From a checkpoint of a small transformer trained on Wikipedia.
Size: width 384, 6 heads of 64 (2 for keys and values), MLP 1536 SwiGLU, 36.6M parameters.
Architecture: RMSNorm before each block, no biases in attention or MLP, normalized queries and keys, capped logits.
MLP neurons of a small language model. Each row is named by its layer, matrix (gate and up: input weights; down: output weights) and neuron, and shows model dimensions 224-319. Each number is 128 + 24 x the weight over its row's rms, rounded and kept within 0 to 255. Numbers have three digits each. A neuron's up and down rows have the sign that makes its largest values positive.
After each neuron's rows, "fires in" lists the words (lower case) most often at its 100 highest values on Wikipedia text that the model never trained on.

L4.gate1243:105096103155144123120107113148080118134141136194144147158120148128143099090132123148118155090107155116144146126134141098110152140100108132113138147125152154142120165124126123118099112128133170139135120119133129103110087138140106094112135115123153073147140135099169133140139119124097169163
L4.up1243:164114091183129130146123114153092161122114157136156127129106138093113145111123126095134155118088115130141141108134133119143126156142108149159169086084141154079120176104158126139106134123156132130150117143139134131139083083126117097150139107109084108111151104080056135177143098126164149152
L4.down1243:160126144135129082113154119165095127111112140128112121131127157154119129112143134097144135151114131102090099169157132158163114121096108152165123111160141162154101165140178101114125128148111134132134093179128092148123105093152108113131102093077102089118153191098138142140101161111149158145
fires in: "to", "from", "of", "for", "in"

L9.gate923:135109162146146149150124159149132120135142153091102108118106088112150168074106123128140122155146142146142108157109172106127134107111140083145137111121169108136128130162140108106115137142135159118099142064174116091118151139119134141109179120091108158177168136145126157147140158122109126110
L9.up923:103083140105128117115148112180146124114126126162086082163088162153168174154192134087137120135133105107148093143114129122121147124105136110127124108162085138128136113110110182151124120119153083158090173115123137149116172130148112133096110066133143132161146132119157106110165137145138158162
L9.down923:128135126119122140137151147148099143095158120145118080136170121163155172128145128132157131105146145066155106126130130129125117098107118138117103099148179178124125125148110141129130157145097166147135138184106132140105153153134094090122142089115138140136104128129100089119093108122143142116
fires in: "was", "is", "were", "made", "not", "are"

L4.gate828:162117106121160116144170122134125151136154114168124063103170151126129168153091109139099173123124131155135145135159107113152141117089084102139108105123130147133122100080128153154169090122123160161127134137135136155125152118146165115150142118091119121123129105094124109130133116126094078127
L4.up828:132138115126064134136097091123115131143123135136139143120125159134101168151108142119128103161153094131113154176152098096131155125165131100133128095169146123110151170127100124135120117146118134122079133125160106112155081109136130103103113126118098114127119075099143127124086127170152144120
L4.down828:139156152165121126143138115102135116083121127091189120135058149166101073086123146127117127144157143147135112146139120112151129119160135087155131110134153132109134163062125111104118125136130107156131104096135111128136100153114098130106156140138121087091135166082155096102127137128145150104
fires in: "to", "what"

L7.gate1192:110112142160163189129139152149180111120123133148140116131100108128128129087102104104132145132165126106132106159147144135125127114146128098133101133135125134190156107171152156141122137098083181113174110137164128126146140106099146181135141098123121169110164082148127154137097143127142131169
L7.up1192:099128131145138150133111163123104132152155115148121096080163126145118141153108132086159116166119119118136149147088141185131160096128103117137081108136152130127139074122133146144154159135129150144131136090109109181097166105121118160082116148132113133099082119119092102133120167198093154111
L7.down1192:094135156167152133171138135169100102133130136134122087145169115128178151128094156087118135139098121093112091106098107166131107166129168158102144133150121117150135122140107148138121127112151095099121126124137128115157163092143106177060133144104134126092130117097099134119123141156169144124
fires in: "was", "had", "has", "were", "have"

L4.gate566:097130110105116107131073076093153118144144153163158104153160087119112113177118129116112155103135155140117139153099138139136172161114137155162137096130152133133097146164170137121135127122153157061177101167094178081128137099148135142108115134181122136119151131125164141108143115136129143120
L4.up566:159167167146147135141111076127127122150194140132153115107146147126100093128104109131089125139128202115096115127131129122152129135131167124142127181110145125101116133122123130166123146134110096113127131120116132092101132121143106130160125100177067150179151118120134124165138054137108085122
L4.down566:130112201110097095153144121159147139141153147165161102145177126116131071110093128095089129132130110107112108107139148132136103128142120140101113150146169094158115150082136121161154120170129112109155143161144093078170145116140173153144127134097123113135163107108130146077157107111111080123
fires in: "who", "that", "which", "all", "both"

L9.gate1233:134108121105108130129117146190177105114124136113112145110068115100116141157143132099164104095128122164106120100128159110134100109083185126153099140122128134129130107088126118128121133130115142120133119145102153154095123104130116154122158140105139124151079143107157127124121111127121115129
L9.up1233:104096140104124144203149143130098143061059126162123092140116124117113121144135126116156156156148134168074103141155146140089115114116130115186096121094136152147156123114113112151134102111123118140141161081124124136097135104128132153092109126157120093143108113129096150115124139125118105128
L9.down1233:121155125092137110082148140135143118159119156118141127186108104168120142161147127145126126146156100116172109157120169126093093163105136163163160135129163130150117107085086128144120155115143132100129111111137114152090134111123141147110118120139103112091099068109083137150147127114130167104
fires in: "of", "main", "current", "among", "s"

L9.gate911:101107120115135168143129142143098120127120153119149087134112129110168122169073161106137165103135121089070118133124144103112114153068112100123135140069089077141096101125132126158089149120112154114148164096166090086105102100113094091121113131124088116149094111130162123143127088133133153116
L9.up911:094150118161074162130141140100151141116129114087147112124112167146166141092090121145166143118121128094149132116090158075139134155116140085126146123121143113134113117130122117127115139143082108118121150167105128109094091133113153112141098168140087105122102141111118152136127108093131128157
L9.down911:178155151147106077129157140123121146153131135113113085105109173145117154144077129141151126195114099111111119122108099118073113142120151150136104114132136109099094108093119125090150139120127131088120171122109129102108144087116154094078098128096144157135100128153120122122088105105136116114
fires in: "after", "in", "for", "despite", "following"

L7.gate1419:104075114124137103136144117083128139125109134089113149148119131166096171138108128096138114126124125137064144207141144136080103110146144099113130131150135151137114141138155122160122136116144140159158123117108091150132128139119136123129108135103099125123116148150136113075101079149137172115
L7.up1419:139083163118144119130130130142130099114100146143130089122121119128109124099103156107143131167145120123183162122097126084129113141161155153116107141117182138164146134075114176141103137118086114099125171212150121122131151150148115155146143130129082168128123133128118114160112161164106137108
L7.down1419:098159146119161133147109138112154113128082125085155145123115141144114084100098136124148176094104155134111107118117156091147120142082101108160140133135082107130133113125145133149117140146141144164156112132100129146121138145111124129078085154164100090164106135118147173122111156137125151143
fires in: "to", "with", "for", "of", "a", "he"

L4.gate160:143165132138109135106124129131094099065160115154132119132116115167156122123120110103164128093135132125139116139134119106120137132147130161141144115112131097120153126107092108131102085157114153157157135130134080148103132135121121128114130066161164125172146169208141150155141092144118127106
L4.up160:176126118149106145121170164099141168142154137146109102121140108107117104127149146209105088138125102119133140128110133094116144143122159141120143088116151155121138131112123144154108112155111131120127134122105121065090128156152159100103116171151093147131149142130165173085115139116132159143
L4.down160:130190146125125136133108150129091131097151108107118091143143108133151123151119139106120130112104117175179151128119119093149166138167114104186141146093105088147139125055089072167129124132131140162134148193111144118140141142114144116097156177152123117148153121141151148135138129159134094153
fires in: "for", "in", "to", "if", "when"

L9.gate1070:123108151105124062120107136078162131177118147108136134099143121118147081154160136114186094140117110141133157147092153123122107070142152137106160097103131097116079146119164123122182138122148146128145095094144104106104133114125095103131168123148176126115130152150146096074139131149139092101
L9.up1070:151101140101147104147104119103128144151158097134147127147117123130090098119134119121158112133128108101128117113089180162108134067102163120151143087073154119168113118123135135097129194102102133111133159136163150102108113130104124147094141099148141132153105105183136115094106152160106119124
L9.down1070:099150150149141114114106120106122131155137123120085107154163142143075118121106121123144090124148145146159078101118097116120170125124095129149177145131145166158100133160098150114113155159075092100107150115122127132148149151134163150131123137151130122135107141109113131155142087134121132124
fires in: "of", "to", "among", "in"

L7.gate969:128102176158132182109125145087125164118108133171067138111115133164146134106119130139098100138118143142126112124152110110124194077106113123159134167123141159122144141143113093179187128141117143111139103097155118161119157099131146120153139130126154107102090129143161139110119111130167122123
L7.up969:131119127122112139160082121134153125134104060179117136124089072140159097155144167142126138094160106154192153136135119146147130096106141150143146141131118083089139122136141101091136102120132194136135176067142150106177144151168156102141141095136130161111151106155165160113123157139110179102
L7.down969:161145109115153130142093137134144109143075082124124110102099155143161124094128108117125120153139117154112154143129118143083104151112105138172172144136135093127186152102145099179088097128113130131144106129117164107115128171162104130116129152109161137084126142130108138106167120105125135092
fires in: "under", "on", "at", "online"

L4.gate1403:159133159168113127164097140118096147085130117146153097132122138134156092150119133151118108144120081120165146095135116128156136109107103128143131137116161132138138130123138117097163137125120069115088122128109128125159131138135118108104122120127090109141107106110132195106105107167125112127
L4.up1403:110126159150146131122134111134172130092132080091152131189185104086129117091119146166101138125140120141140147130128167152158128147112133134147089144141135158118134114141148083166159127122116164098106149150138148168168136146125131106139127098177131102116130157130134159115141178135126108133
L4.down1403:109114149131132062120106111132146140128123139128081186112132109133122155131132131149125128130184120121143104154079117177129147126139146123129130154141131151066100130133112102122147101101137104116124148146158132126172130142110148139136165121128170101135144104136116113116188126097145130115
fires in: "all", "of", "most", "throughout"

L9.gate842:130151115153138089142129119059115143152142162130132147136153101154136126124104131094148148110130133161129134090092128139110100113094133140109131133184123111165118084138154120137083140136164096130127121162133160118132131151115134170121146109115062093129126128131201147146113167094153118115
L9.up842:125107119110163072103194140157145112108128173109117119099102093152111119124141143109088134134136156132116129132126125163142156097163124191120143160198136105160104096082166134122091108141137116140137100118116134122130143118147110130091084149115109136120097111118129130130098107126161129107
L9.down842:176108126098135020096163109143111119126146123106126117098094121166079107131086099118097137135156126121063133095119152103152163149128113165147146131098130114114125144118128110133132090116103124137140153116117129111087125102134124085127125103136165120128159119133113114141157160102128156154
fires in: "a", "his", "its", "le", "la", "to"

L9.gate1332:133093109131130116171128115155117168130149117137141120151120129105193104122094113136132090162127135138124140123147136107123088142107149149164142126087143126139119111131161105140148095138124112159130130116106158112099085127150144163093106139125116108141114132098135113123151132087125128134
L9.up1332:123098144121145128131151091090129144131108146141143140128119127126152155124115119140114123115147159158132096128139126163109116161144162137126123098123111145130132143141125125143145116087153140128109130152193121144122118149091148158101107187142168136115124155101109143110162099161137107149
L9.down1332:071135160139168111139197082111107144113160141157162100129156118136137161151161125089090123109141096137141146151091085123117125099125193121115136126115162175094115126137133157135132110100107086132172150113077137154101127128141185117125145143118113124143119120096142109148141082124176160139
fires in: "of", "in", "early"

L2.gate1396:126092117125092152125150163119149140145166098094115131146122154146126119124176122155115130154132176135126106152110114101077142089151139115184089128128126130139158119115122119121117126134163120084158098134104161146165114110095123121109129152154124140112114080142137167142145127093147139105
L2.up1396:113132163100136105136136193139139142134127128146083112117127074152158145121175129119077144108156167180158148178121183119120095122141126113189165110136141098136107120100132160141109085093138081148169095121120132165109106132173115128130134094117091131104115152160161121087129136135095135156
L2.down1396:157105120116124114157114139131173112087158084146093115141087155155171096072127138129126156159125120132134107128167144109114128118117146117134138142119160138135163101141125088104078138108131097137107107108133127149061107137097111132133141127159134138096156121154147170161168150099173150109
fires in: "on", "upon", "at", "only", "online", "madonna"

L7.gate907:137130126120123106156149110110131134128137131116120129120152108143109134146096131093098198177114097135142124142113184116111148148118169141113182113164131156120115118097110120166163148145140127107145143151134113123162168119121131107111114129129160112134117115137180122157115134105084159147
L7.up907:089090091126150184120087101134110130095141101122106120153119130091151074127117132127100151128142158137150118080111131160112137123133130147100124092129159142109117151147114135137138103114131115135122137152128175142060120107151119095130116195122098131141109117143111102136146165162140134141
L7.down907:088129146111082115127129122122120095122175123134155132125093100121077157126107094152112141130128102088118148138125164092161104150122171118116153149138153112058126160140081124150156139100128192124119136119153108111161134123136128093155112085130126118119106110103153155145072158146105146145
fires in: "by", "of", "during", "when", "after", "to"

L2.gate282:143097122135133157178101123127127129124131104158121090109118179140151114154147120104086141123131104156098141156161124165116154153130115179168126094107158115134089118123088144121175145157122097123130167148126141136109162119152119147111116166154135142147098111080138170091136105082130074141
L2.up282:154155118072088116140163096155150158111143136138160128143097128132159110108115124134084112104137181124127137101100119076110126096126135117135097132144088115097085115068120133111116107083115149111162146127099109136149109092129174133123132073138118164074166141127121122134156141125115139131
L2.down282:121085138138127134166134129142178149103136095160155101128130096097111132086132055115113149154095154120074117125109059149115105094143096129133119108114166093130106134102104169134132123112078168120161121104114101147103125105122150137103152121131150122112167139121183119109154117141100118087
fires in: "that"

L2.gate174:152089104088117122109151116133110143073131139173121091144103118188132122150122181145124141130114158133182118157100080148134133121131114123102127110135130137096156127097123132148100133128123115151118144134103079132117056122170153123138147107141111120133089091124107155120130123187099144101
L2.up174:150117125101074127101179116142101146088087144163110078142103121193148122133101196164086177126125149089167111137133095163157102128123082137131158132099139144103142125104101129129068116133119130100135135137117133129142108155145133129130141112111115131108084102135130148119160146168102135068
L2.down174:144103154078114124113120072147128154082146156125149081134101129172152112129159198160132096142136139086163165144113121153108100122119092073130086131079120136130143134083094106100117108140149137143121155116093131142123110130167125144116180137094073140137141097135128111121138118128118117107
fires in: "to", "self", "streaming", "foreign", "length", "fully"

L7.gate1119:101112134156086166126118122162125115117156102105133129139110117115128119101093140080159154109083116118153132109119093093160137178160120102123148152119119101107155101128155109116171106106165142102148188148164128119143156148102083155154116099101099101142147112181155112147116150121121154103
L7.up1119:138109137107166142102140116105110126130130098084119137190089070104121127168094139106107121147146156115137129096141114092157146117159088149101115141123125121100138121110149145099122104128125123097137156130120159089135145117144098126151159121123117133120126088190117138144148095166121139118
L7.down1119:147111168150122104083104163106154171120122118084093155120066106131163129103152158125139131130097126145130102110135115106139170154145155133145139130091144136140108161107138125125127135107087139154157177142132128137128152132128103113148136159120093155143101128144141159141131155128120126128
fires in: "in", "a", "first", "after", "to", "final"